Part of a small language model's weights: MLP 1536 GELU, rotary positions.
MLP neurons of a small language model. Each row is named by its layer, matrix (up: input weights) and neuron, and shows model dimensions 0-127. Each number is 128 + 24 x the weight over its row's rms, rounded and kept within 0 to 255. Numbers have three digits each.
A block is one neuron, or neurons of one layer that tend to fire together. Before each block is what it responds to, as a language model described it from the Wikipedia text at the highest values.

Responds to: Abbreviation-internal periods
L12.up109:101131122086136144107142091147111187132127142162155130128113143094145113089138165135125137135218158096123138114115116133126071158159123143102151108147144084138130136085136120125141156122118106122096134116118116132094073106134110141100163126141126099137114105152165151118121129187108146137153133131141128125135154131100105063134137124146095132160115118110151135145101117168129099130147
L12.up183:133130131110147136121133106106100162111132144130178122131102141105126123124119139148160128078139138140172147116110151155143112157160172123121152136092129143152137134093091105137145174100164116102092168128118102141116081113144129134119132122154154105130127140139154110136138143149130106145139144169143156154115110125139141084147064101128133143161095127155158130104199088098080147150142
L12.up307:154129139104124130152153122184124163159131105076146108129116146143163097105105123142102138175160139130144176119144144146118135159100154120129111158131149133113106151118122113124113167096142113155139183147134130126111106129159110114167138058143166125113090098130091162134203111131098124108144129099121083139088137146151114115151086133107120128117131139129143134119127150140147124141150
L12.up377:125104103094132128122129106119107181171103107134118111157134097164183101133131104131122107144144145133152106071150091155172152125101128107139104129162152101159159155159136172122101141075146097136142122107145115104077050145123147143129137108139124130131120127117173117118132122118165148134157081096117149128096135177149086119156169162121150149130165112086167140093144089169119130129156
L12.up528:115166083116119161152147118092123176124127165127108130139119105111161119168101137144128142109154156105100155123128118179098121139107108131124163091142131100101110123131092122115096167122096127165113112117127152134133078118124146138044139126139135092136133091127129142174126161147120114125093096136143093128162139134129109159164132127139125081168155139135140137124147115127121137138144
L12.up611:128189117126124131114094141153136162120106124131159095125147122130143095144108139122112135106140121124130105155117103152159107118133125122093114131115169125140151090121138138117107152138139086101128201123158188153121077146129140158099176143122097067110143104113147133122093138158116131132134118150092128119157166136158120145142125142148082128132159165139145127090133158155140087148146
L12.up1152:100172120080109156105131132144126176165137139124101113152127100129167070126122127149113106141137148132108121178132142147123100117130147126080132135090118136171132157120135123119108175119144107131114105108122124128135120133149117125096123104115099102100113148128154167074173121155125142123179081118129159126094163142073108136172124117120103129130144102190137153164117135136170097110146
L12.up1276:098157136091164168122162108145117143120139145125112125113118087109148159109098117174145127123156176128116172134118115135128110151138093139138130123141125121142161128113118108102103177115137086127121153144125149166101132119115119144128105158162095112101126051130188144137141169163081134110124108140153107138099152114132096107154155116135131095098094115146114149142153132153118150120140

Responds to: Mid-name punctuation
L4.up40:092097150109079149135155102153166144110108158108126125134140151111148151149091108109186134121115119111109120093155127130086126131176140095097127122140152163158137135121152110166122109128142109114113118174119093159118100105116129155100157130146133129101112122146156113124152129140130136132072105097137191129129136104109129134166143121088123165101154127171099153128140110141112142110134
L4.up205:133134123139112126153180078148128177169109133136110102149119106130148141148118134148156151113166103151140158114146101121152134169122127132188142083120123169162105191115076119145113131091124113126125119115103135132145150122159104122102099100139135123111155110156176101167136110083073137088141122177137187162105156128127117110116127104151099086077132146105133131161158118094136169141162
L4.up217:123103094122103158117122049152138150139117143083135114132110165120096143142133128120161143108147139161148198121119119133109130139125144106094129096143129193143100152126123138137125145143153090141154144103114148179138117134128103102119120088100086121106156090109145149152161139126137149133144108125143147173072127105125100146150119142106145166112101171111151131087168131124108105126166
L4.up243:135104094141117112141132115161126157134107141112171127161136123115103098117103161100132145107162130165119144103120162110135109160152157115111101124119131148094138129101093120137100141082125126140095165139079117117107098164167133088063115133090117102127151145124180116109125089148104125122142107126106172145087114137119135144120110150137115135158136127147117110131138149125143141137151

Responds to: Wikipedia heading closers
L12.up390:169131149104087114123139153134135133128137128129108107127128153122103126134107093111132130162123130134155130096163141180101072163175140146139139084096172177120080126117145128120086100153101088072064105125129160172125126131139168132143137138152144137051129170112127164109125127086150142156156115127119110126122100143153157109148156143087130124144160139118151131104155097139119119122142
L12.up449:162145161111119155128098121158125117165142105126102144129086135120137108151087110128149080189109142144112111147106090152078144122118072107145093081142076118149101167161140105202110123118070125125110109154103190111144120095120104117112161077151115078112134130136129160152144141131129142110133121124087112145108110141127134111151112110117134085116101153102154188119108138124159137121160
L12.up467:120162109122123126158162111089150135132141121128151136121113111131128163166143139155147126143129136095152111113137169130094102139148141100184131117119120158132116130084134132145124160157078103123118133177140171132158144105121154124134171113140135101088121143133100141169141141118133131076121154199114132121115132103137148066225154093099111165143173159120145108124163147128127132078130
L12.up936:150124091097085155138126088129138145139150136145112131119088080179126142105125149147133161141090150113133127126105137155126105125113129127154148106111119124122080138145111115106095156127103119079138108159096163115112077160112156088135150136138092137089157135120185099180118166113151181144154098141134125133101145111111141124158130122162094126118117144129148152101155150110140089127133
L12.up1042:122165109142113135146143090121126166165158127145100143109114144114116124158139088142123116137137144131172108132146077164131131125197141146126113111097098115105137154109158126163163119114098052164106127126113131079142119130107113112080107165118133107097123149102159079123131130136169154115105096128185126117081123125093176131128092100128108100094136105122131147150139135124105087099145
L12.up1076:099139116136085123124151112117147142171123129124106141074123103142126094109110124159155134143114096109159093145160138142154149095152156113151125127102118080160104133107109112089118113161080085074161110159131157100149165096152094147114123119110135088120136113130125126144132127146192140160083127166113097116118107177121141093123143129146136142131134129090169090104133133089104133113126
L12.up1403:131106113094115145127068111119113138139137151093096155099146139121111173133147087133112145118122121112165126137164121138099151109153111166147105115087095139115094137078110162130125100106144101101120090140115128155119128113141145124103129088144163101151107107191090128183130145115115128097163117153088140130069120176117133078183142109144107153079163144111124119100173160129119130139175
L12.up1505:171175129151116140123106136163127109139133139144106140126148114106103096098162083171123150097139125096143154125107121172166095123138148171124142088125110132122126143114133110152111130125154084159115097139087129122121111121164114134097106106142103091086158093120139093176147154148163152117107103153084117110135126130098115088137174125123109161113085112118125107082133140140125126104118

Responds to: Infinitive marker "to"
L4.up10:137141149112122171117142155093124152128124177136192132113124122163149119169099123170173120087163135095114124110123134143093081105146144124110149130123159095108118102085114135122052122137080139090129152116139107126113117107128149141102143120112137112114163104125151100113136151110158196153092099126149106105095113140125149097119142145111138117133154155158142137138150147118120077105105
L4.up658:155144140152129107095149119123170155169144132154161121122159133155137131108113082162121098120111169129133117100108088149154116133120146111101158149137102109165077108105109138176109140127129102136159112129132105137115103097142115184125146126097114165126131155142168139123101147111153195137158153132140082127102119113119110101159108172104147114156135117118168133097141152154090127108137
L4.up1247:151097117105133156092167106126128142171120109114148137132092115133127113109103116137148138169187137144173102146141105156087140110109169095084141105132108142156138121078132105175115097149160112117137145131082160135139122135139165119103146089138135142126147092147192131112087108104113160137123090106114135158129111120133139115166145104113120131151109137111148180115153129133124080108160
L4.up1415:126137110121150144128131113113179120127130138130143111113136060143116095144121109157138111136160172119183111096130096139123111113147153110111145117097105113182124082133104146171104128154107102128101104163127137097143117106110143144151125132100144157142122139142170113125075151126110183132115139145154131120076135156112165121176125141119143110146107142128172151109164151125116112093108

Responds to: Clause main verbs
L12.up26:162156096124092140120112143152155143120079123108139149114125148181151158140140120168090140083139115121124159112083086139091109109140115137126121115130168064172126131162149166115128167145071106123125121110140147153144096109139154154113158140127141120077106124132158110104136116147171173095120124135124170116119124146170106104127151125102141141148161135146143118147169159175140136139121
L12.up180:062130076147106152114103120145135129203119169091114139087093128158191119145110186132118144085147147141122171077106140117098133125142115133109097123128152142152129140123151143121122146167058128098124095144121179139120097156120170146130107127151128135130117152090119142120085145126120121117079106128124170093173139106155134127149130099129114121142094120110145127112173126174126112128136
L12.up482:162138124094100092083176101096151140129136107127089101098142109139139137113113144200068119119111101066139125128121104168101120120148164136088140113137134143129083146093132137150126131119087137145137116159135121123115089183114157124118168125128152123112138153148201124110107127112125165169106104142117167130151151157135136099131144086145125119121130136112145138138131132133156137126164
L12.up502:118135160149125157116139161139158159151109118095122128124149183140124124158138153146097101106095174132135152086092121141125124102130138155133168138155191103157121124135132131148117105129101143119103153147125129138107073141113150134137123138114117117123134130108155155135153084107106133095104123131135154149146164156123105092118109128112120120141168111144143134162162087178138126137121
L12.up1026:105139155102081159124142091098143153169114160101128116092119121134135078124098167156126103121133142105146097094148120155087110145122159130129128094105152077164081169165125144131137130100057137116149128145161162119118092138126151110104133129119136132127166126125169090140140095109141137132127083185132124153123104166157122104160144114151097116117155126116136126149154136119129144098155
L12.up1120:126150120140118126115110082127129137141118165122120182120131073133147128092104119137075104099108135127129140101095116145097127102111158116150136095113104078141120120162132165153131122138084094101141116172132119138129138138120163109139133104098116124107136134139119127158102107118179171133140107169123146130101100160147095084117141099105118110124129148119124160112185170152100130138124
L12.up1122:142143110095073161132087093133129127128101114133179132089133122196170107166098071127134094123142107155168148080091099137114100129140143077150190079124140140149100195150136115119127158158124125120110097128119113129160146121110118124118104124136133124078138100121102086124099123135156158121138135118114142127114128119144136121141120116155157121139142110145132169095155154164093153134160
L12.up1342:153180103119098129104083144141141154139116123142141126125159137112118113109122111126122127092095149107146093159093118110090110114093127117126150128144133086115098122158137139168143127163065127117119105127121128166128083137152148147132125082110109130103143141133111138106085131148145147128129116134130122082123140173132185084154119148071144160124119118134144139136130140129110074122099

Responds to: Before a bare verb
L12.up56:146132125098133138123153100109144162131098144148139132113074114168141111119120134139139106118179140128140128112149129140083134124146175138099156104125131128147104131099117146145118138139120113144112109137118139146138144107119100116125143129161108129107151137143156108155155118133143159145126144108128125157092102163110185110203156137159119105108147126109133155135100147163124131156199
L12.up450:097135128109105125118142089153132130144139123129132127125145107123126091123152126164106135120163158151141146101128109136118107163137145117116135127140121112123083135132140096128129178123098119090127102139103115136100120133100145118127147129083137139117184153108151147123135086097143129138107132147147085156117103144114088101164167114092106136138106159141156135118136153138118140102165
L12.up568:139105110085087137156145168143083162107108148098135091177111103151118136142142137207178128131145183095132131129117106158106102133172142107149144092149131119147111126121136162125112161139121147139105151125132129163140152114127157157165109129149172110139159119146136116097143110087123145171154087124130116149141157133116132131156129146132143087124118164157128140140186170135131101117192
L12.up723:165128134122127106152140137105096133125104143119122153123146080157128133151152127135127071116146161096144129174114107138117103167167133122160194108114135096141138140144147118118114104140126140102136126113148153104133117126140121135165110086112108154102150105120158109113098124141188152136108137151106134133091173167105135129144129096124094104120167159135141140119174153166156120143121
L12.up846:112165125130125129125056122114115112078121153087158186157141052197148088173153134171120110151171125123169135145113123163104074129139139086142109123121116093166141099152147118173107128116088124127120115157135113121120089101145136123160135065089106110150131130121092111149139132106161164139158160130144075152113120153119084100132162118126131103092110160137152140127146116152101122122148
L12.up1171:111121136130145080091110146145101126153137152115103115132145134153114100132121123152145121107135144140179124110098151169078115147176159142149141070108141118146117129146128110115142136113142124135114135112143156123122133160148159150140136108098130154125151139087190160079138109093143130143144088137111152108137136138138108122114184142129143122114103162151115145152132129146140122129152
L12.up1380:131141156123150140094133117134116140122112170145143141156153085159148094129147126148135078100127153114138143131104138124148068102145119093131126141145091104156133114111137114133127105145079127146112111167129154119158111111122172168145130143144140104104143129161124095114144117121151168138134116151138150131108114136120129122132146158119145122157134167116141163121179138101112087132125
L12.up1442:123156134129094127106103079098118135102115140097142123130175106172153139137168113150098102127145139112165119122115103184070120125123116117136120094120093123136123106141113127149127117142089103114110106150152108118107123097126109129132148079108143127121175166102117100156131089128168170148120119123156120137122098163133068080125130136138118119133134153153168184161150123143139112129160

Responds to: Noun-phrase modifier words
L12.up2:120130115127095124112116118082099181114111127145117117108134127137165139116150111138161157122117115095150102116156092147140104129141172126101121089133134128132111142085169143147112134122110171080136135142140135123102140155142113152093159132145135140123155138131103098140133150137168143156169113113173144154121121153117137113151134137115161086140108104103128129098120074133144102132181
L12.up191:143126116102102126084140142146133137116094108118129091180127117139148103140175127125115147125096150147100107093183147132098141122133124087100140127110155127152131150127109160115099138121112148123133119148086104151141121110132128141146132141122136123147150093091133115157125157106137148113128126148071141096113116149131111121141168155145123113106163153146135117138152081142074141132136
L12.up432:156123124130083141134126126113108132127118122151143108113111138128117149119134084135100117104148137106172128098117135158114134148111142114165152127154130193131110111147132124134140166131139159132074109122090120119147118131144169129112125132148163106133081136139202109154140161103174157143084130130161151139103115168122161145181151155156110116137143118121134129117076126105116105149131
L12.up437:098135097128076169144134129121097166160125175140144118162101108111136162095088135145096092112086129107160128078134142153142156147151171146123132148122127135120127108080123161136130119144123121106146104147137142144131126134134165120132188121138189104121147114177124128104072105111175144148106093104128157129118161118112159126160141150133123157155116114091139129141126127167134138137192
L12.up663:146115131122127151115144113165106138078156140113127110147142121133119126123134112129101133111125142095168163128100141183135129107095135113119137128157151109126084119116086137101128117171112149072112163132125156132104113128118092139101150149100115101137155100124184123137130141178163140158152090137144153142071131147114129145184101145147085106117157141123150106117154085153125102140091
L12.up825:161145138075150124124134130140158128091078087104128126176092127163130129148141153154142144119122163087109169114153129160115089114153163145114127119106169108120077102154137089130154139107132141150100114152101122133132070099128138088108127113197168115124112132120149103128129077133141108096148115141117162121112128181094137120138150120138109116118132143094123123131089124115107125160136
L12.up844:141170124122148149107109131141159136124104107149169150152097098121123151120107085117154093104116139091153131101129079151115113155081150115160164148135109150121087114141135134142113105160130086116170136165129140130129122099129134104138162118134117144129198134135113115103122132133171125138149169116126143122115170100118157174105139158104066091135113113141171133117137135118116127130169
L12.up847:147103124125076129145144129139078137083132114135087126152110150112132136101124119121107108118125188114171143122130083156120140138135110107142131043146193078165105153097141111168105128124137141135123152114094204087164143130128116147173136110125137097127116100162129138180145093158135167113150138120098185147087119145124153108141136104132131102107151133123179100112144119113110114152138

Responds to: Name syllable "al"
L12.up770:128127105121124209105128136125127130162167132120140156107094097144108121123116106132084141126131126167118105131099113129116149184133089069152139130146112146166094131120115142150145148103147103109105116135084125155088124128143128157124121111109168131168133125146140147106130144133148167113159137132098136117149126149103133145111142136156105112120103144147173144144141149169148136116154
L12.up777:139138147093108154097138137131156135147130122119093115117099116147153102081108105157140117130131116101174114082104076138119117131153114104092141163114123143141116159093151128165103142130143122145121154149148111130099141131113124164138190094129121132093141127191121091118146121120143152125128112109124151151093124122115095121194130108090113124156116119101131153114140131150095143122120
L12.up790:130130118130145177124126087167119123143113169125092126134122151150141149146101103108148156109150155194153162111123101139138096080130113130176093122105123143134103175078111100142147151116151142096129137154125114143082125100120117136118102123092151117145140122192127143089143129147120100085135138131114177129108120113148138110096105112184080105082127130113158146116160151108133148122149
L12.up854:114137128101115147106123138158130118130119158120100138126128161142138151119061113128132141099149113133190128079124114156139081136123154134167136090098141131137098119077148134100114130084129108171138168174113117136092127132128125110142141112167111124125157148113141144114102168140122131110121124118119146134119127086163103088145121147131094101141068146130120161134154126104112085141129
L12.up1087:118117109060104142138093078151174087154128159106125141166120119116123079117070080138127120134174143124145132130122133122132123107163167126126107130136120127128125157118181074138140098123082146113111147158123145129119104137134097132122141089114095133142154102140163135182118149150098147102121066117173138114152165154124159078149139127174118110157157119091154117127174177111152150115120
L12.up1269:125139137133125136079109142107131122139120117163160138118169152090116079152089117113137110113117124128174171144125122141120078114090177151135102117142094103144123147128131117135137142150113136104130147158101131099089142163129094153101114154121118158126146143104157110128107156164146126114117162167138124160099163136112196137133136152104108102098145097114129150114152174107145117114127
L12.up1404:103171142110125133125130112122124080129080144132105143124093122121119112147105130109173140106123123119174155119086129135126089097142137116220100098156149119152146124116123091142137132095113131095133207134104152125109141116125082119125127144132161149074092138107157144118133135130156107095153148145110110073119101156123104146140120113158135110124092123122113114115117123124125123135115
L12.up1482:123134150102127128155129132138162131113119112104160090097116157104137142135094104149110121117143138123130095137126074121107137178122149114146084170153114172097107161123118111108131184144116159138125141170102109109127132143149081110092107095128153117136204121136147122160110141155105151144110111128097188125104155153123145133150145130153069077141135167112160118151142145120131127151162

Responds to: Between stacked adjectives
L8.up550:117162138110115126133152134154127159144112120116126145129134107086117109127096127138159126135090135147136106101142117145135103185110153104144153082137142097159078103132114102152105113099095122078100121151126131124076109170134132152119104118092156102138123146150119135121122132117140130108120110133144161144125163151178120121116149098148119070107124100141129158102123127130159111139154
L8.up675:127145111070090120133147126125108160123104151116146141135083112098142129119118103139134095105143099134135161111126116144108119140134198124147119143121142132155121135110153104165141140094095154115123123136114139146156088148188082134102090120100088090145091082136126129104061125119161137098164094134161158117109107124115089126175121139189148152080120097142118157104087125155147117176146

Responds to: Transitive verb heads
L8.up109:146141133103114136095121137133160155123130141126146137114150127160173084147142117134093106098123113106129137094098123123072092104151126121111120111176143087158170139150120117117149137136118145100121125126135141150134102076107134193107132113140126123106159100131123115084109094118114155139070119160105129125122122143162111093109125095103094074119142123144133099116173124164112133141159
L8.up781:130180130140134156106137126127161151100183182102112116140151100156152089151154107127096133086114100178121165098108119122127098132153146112142133146135142104127145115171156129141117131124122129133120143139142109156109119117118143167138106118103117151075140126081139114097118089147126133096109131122118133103133125139164121090140132108091119136090129111148156111123161138142133128128147

Responds to: Institutional names and heading ends
L8.up766:172105130100080108108130080140102141127106123127144117171107139146094122178092140141155128119154133118152144157129124107080108144144129108126135079120170154166118198121130116162122156151116112160139119120022190132108171141179138140116146094141117128087139128122170112130091136115099142141108078084136207144107113168116146138134181117097145120107177120123142159057149138142136124133156
L8.up1163:117099131140130124137114102128112115127149134141123098135106155160148099140108128123101141131119125148130074150169118129106168141144159106114099080111134155178129174141159096143101117147167125131129113139092153123130170112136103147129114092173122109120123120157151137124114117183192173138144120099113154145107117178165133108122149045126110134070167145139150112112134104137141102156122

Responds to: Mid-name connector pieces
L8.up449:128118130070123128140128085130128115163154123091113120123143174147101121130113142147130155137140132111119143083119127170137109107109179148173102122141104168113107122123111136149111152116091146154157124107073136153096121179128123086083146130101174146092143111161179117130157138141130112099124079141117146120098104117153122128124113099185081126102102157084129115141150148107096126122120
L8.up1378:139151126112138146069164142137152125143125130159163152105117124153119142163141151124137130127130133112137136135086138144132085099172165111174112111152141163105129125124094143160130091092108130133174138167092105118132120140102113125086148122109125134091164115153134134076158089132142119100106133151107182121130130092123155113082115058170121136083139113128118127185125131136134117189146

Responds to: Phrase-opening prepositions
L8.up141:137111117104107121097154141102147122121121135149107141155108123113174134156104137138124121130126134096136177145118111126094165157168138113137090105133158103135110141093132127125139131085097115100146135123122167159138123125123152156103091126106126150118106153106162120099083121119117129170094091160121125120139123114151114148108139134118086122135143167147144156138131119125135134134141
L8.up928:120116124152112134113125141143165124141093145086081103153108123129172085111181124121140143168155154142090124131127100132113089106151130057074095138113146123148104141116108093168134141131119148140121107123119142123094114081143117152088128119130130100141114127146128137114103134127133137098100108156164166145146123095148140143115136108150111098130096109130131149151161131138135141149140

Responds to: Wiki heading markup
L4.up212:126104110151098141111117098143133104123117129116144128137105154197120099148137122145152114108115133148141134135111135131127081170148148138133155088129177133136148160140092132115116107117168121152076100134094105114139075126106146105150121123128109144090136118137136107139123089206129178118147099166112165140105116134138173088159120066131116149110187174170145150132136139080148095136118
L4.up264:145159093119108153135172103146137133157138199122118118132114140175143128118144088125154153092143098116134111123149131131108095135136169139104107105119127128137110171129084106130126143116109120172130129185122144127113119141116110155083108133125129116090110122111169106111095083153148123121117135145115149119121133146123146091166152075099140162081153150169121143132096155118122125113127
L4.up761:125174100100087086150175089184122132162092159126104131139149177134114088121174163154121150131117095152124093158168135159132100156157142101128120077110100170159098183117113133143103155150096103134133101146129141140143131102138137131112146135101134119088127108146143074122107103167124135167169084131127128129131136165121126100160154105152130124120151134144118095140131092149150129137142
L4.up1188:147125100126077150136159071127148169143120192113090116134165117125113124151181124169096162113112106131139155123126136108139087099130139119121128087148169131135118150135112066140125163101139109131110106154079129179131107129131134135118127099118098142113129070150161112099077092119133158113122121103143163120108151116073145125134147089155167120091184159113150143095147131140138101126131

Responds to: Prepositions taking a complement
L4.up490:102113131089099141085119116093117131167120113079141131136101142156151116117146140135176116129163124112125132165135118147109114111134119165128141138129143136138151167123169115125067158109080134149124150132125118155119104129144120138140145115118142144131111125101070105094107112105113149150116110111134143110156167099161125144149161121107109174139102135115144154155127092100137140144179
L4.up1199:145149080112104102119132119121138167183090122122109080150100125124148106151071130104123126144161138163100128073107108110118117119151129141099163142122161116121144159123088199126115133104138122109131126128105117150103111123128140118124139150118127151097123138102139129107111109114100133165143132140136118133135085141132141141136102150138134150107112138131170161135156104139114145088173
L4.up1414:138129157149130100081133120123141119143145091088161119180129116140149122079125146140139169106116140129120170104141115164145123133096130116092118119124135122134155140093144084142104152115102127113133122121091108171093129109139117165142144154148189134143122121124091134136148140138114183153111115141137116141122144122118093109112148125148139142148105158135161150152131096085101115130106
L4.up1525:111127128132131109103114101123141128126153118114133142144092139180162118155121132147152144132140122138175133107151118098127091090146157174126111125122144137146147146110155121122114164161114127113125162148081156146125127085182142140104137143121110131075115172137146114103127112149100133162132131087147184104149141144121138137086138091107123157086117138148134184160141096126148112117136

Responds to: Words inside proper titles
L4.up343:165158116128140160103143084123108144162102102116172161124144121118095144158099117134099150142111096131148158116110093138128146132141112097112160158116139182112135184106106122166109136122122146107146158137078101154092112133158123117113144136119143139121163128134130123105083173162112165089109070140148140127060108155138108143178133143127125116108140111143141124114166168154162096083144
L4.up449:166139116140077121095128111150093105114075114143155142140148146149105137157123159148150177112136129180163138145124081149125130127157135086121119132144144182139121171116110117133147097133160129138132116091051122090106149143141147135100126141124108112094148113126155110110105131144080132083110060135123186115103126162123106135142174146145120119129183113117138126109154124136165099147125
L4.up457:149144082150129122117139098120140128123087145120135167125109113124124137169120146145147157119141127129142164150117063119136123162150134084101141120148154157130105152080125117125124123116163130119157158128075102125110102110141133129094128145090169113113167131114166102117097130162102127118109046165143168137098097158122089121111156135135124111112132130151133119127169158145148104109132
L4.up970:137122113167099142118122124138086108130099114159169142138095140137114141143107146138137156105143155200132151095126085177157123181117117082156108124117143128108082154116108108168128136069176119112121135117077109075166134148095108104061149113122109117101161140151164114102144159144108138097153057170126166113112144133111124124119127107136125155146175152114146123135154140138160084148147

Responds to: Word heading a following phrase
L4.up803:085164100084081121137110114139122136169078129124110128164118153162134074088117140133116153097202155164098116097126141160137089171163143110099087132119174123183113129135150107108084155150115125110098123110139146145097138141133135147128135132114185114077155111153117134113083122129135116150131116134092147095160117129143098122113165145107120134136129100116132131126148106141110120111137
L4.up827:157140122102117131127135111130157132080101160120127163212139140160110134139134154154131148116111110148116104126121125152145091130111126099134109133120147123103170115172144089089103133124128086092108137116101128190076136111158122106113117129118149072096128119129093096118076153103111156133126128130145153151144131141098096115138130152119144155091128116160121127117139117138136125164125
L4.up975:126137107106148132119115135124141136117149140093155159165139158139145162132132153121162144104118111173126100125117143117098115144138137120117141147110153146180172123145134123125123135067157136097109117122095117145137097119167128151115092121124102105117130116118128073114112144086121168126143090154146152143111123132125104102082148127108135183137141120149114131111143096114167144129123
L4.up1067:091140147130156126113139142132214136140130157127129095156128097110129119125122123145099140103133116124123146148138102117151071100124161092161151074128135150129115125126126125149110177158147126144140100157118127151115119135133140131119090133121126126164126128132106122166113127158162133136104147151134093174129159123132110078152155167137148128120148142125134122124148107147109116148146

Responds to: Determiner before noun phrase
L4.up838:139180121130080151120160110173169132161155175137111132116103148111150116148159100121151102095156147109113150120128128116112096137153119129145128058108105110098110136100140101115151119132110156147145114165137185125142102097141144157104142081152157153115172143142144079138122145134138105157108118177111108171117174144129103104147133112181108118120179143158099080133114137156109106100114
L4.up976:124156107112137154111133121158159146102094107159121178146093118157131116149111141168173115101151158148104142108155096102092117114130128123152102103116174113158116138139069122161126120165151092126132157152115132132126113093124075124086138102097134112090137135133142093115117122160132158129113132154123182160117117144130141092179130114159092102127148151176135117102111117129106102125130
L4.up1091:154128128138133141093145136117130128128132116118133185140144115134162153138144080148102125110113155128152105131128071126104154163143131151166125120133136128141161126122107097176147143145139144166095144122125107116110129144150133150088159133121098138131107123179146091107128160125170139130165132121130143103133124130097144106144144113165085098126108116112152210126136091105127131145148
L4.up1493:098132104093130151074132139153134166152132120142147147100181117131120082152091106165147097119120146128123116070151123162103120080157139101125109103097145106127100177134134143142126116147136138067111154124119099142144092170136139106115114107125141164086134117127161088149143119101145145122115155131115145115136171139115119129137127128156131135110150125092163124145138138149132118139163

Responds to: Second piece after capital
L8.up357:148116099105127112111088146158116162122110120125102135143121129113119155123117137123126180065160115124116163143127129152106085115153149139180115108147094159115105146091141130100138141082089119140092095121070162091073136136170127133075151128080133101110149128143153167144091157110159113121076125165128169089086123121108130134158164150100120111134155108119110143114125131152141097083132
L8.up1408:143126161076102099137147119127100138130157103129176063162109131122110141107138131153095092138159166138132128133113129123100112137124161131160164115148128150127072105142122158139127164163101077143129114139085138149130108108137076122090144123145138149113126105122160107129103133133169139118113112110138160115134145143087115107156127151122118158109132113126139086111120147100139137144153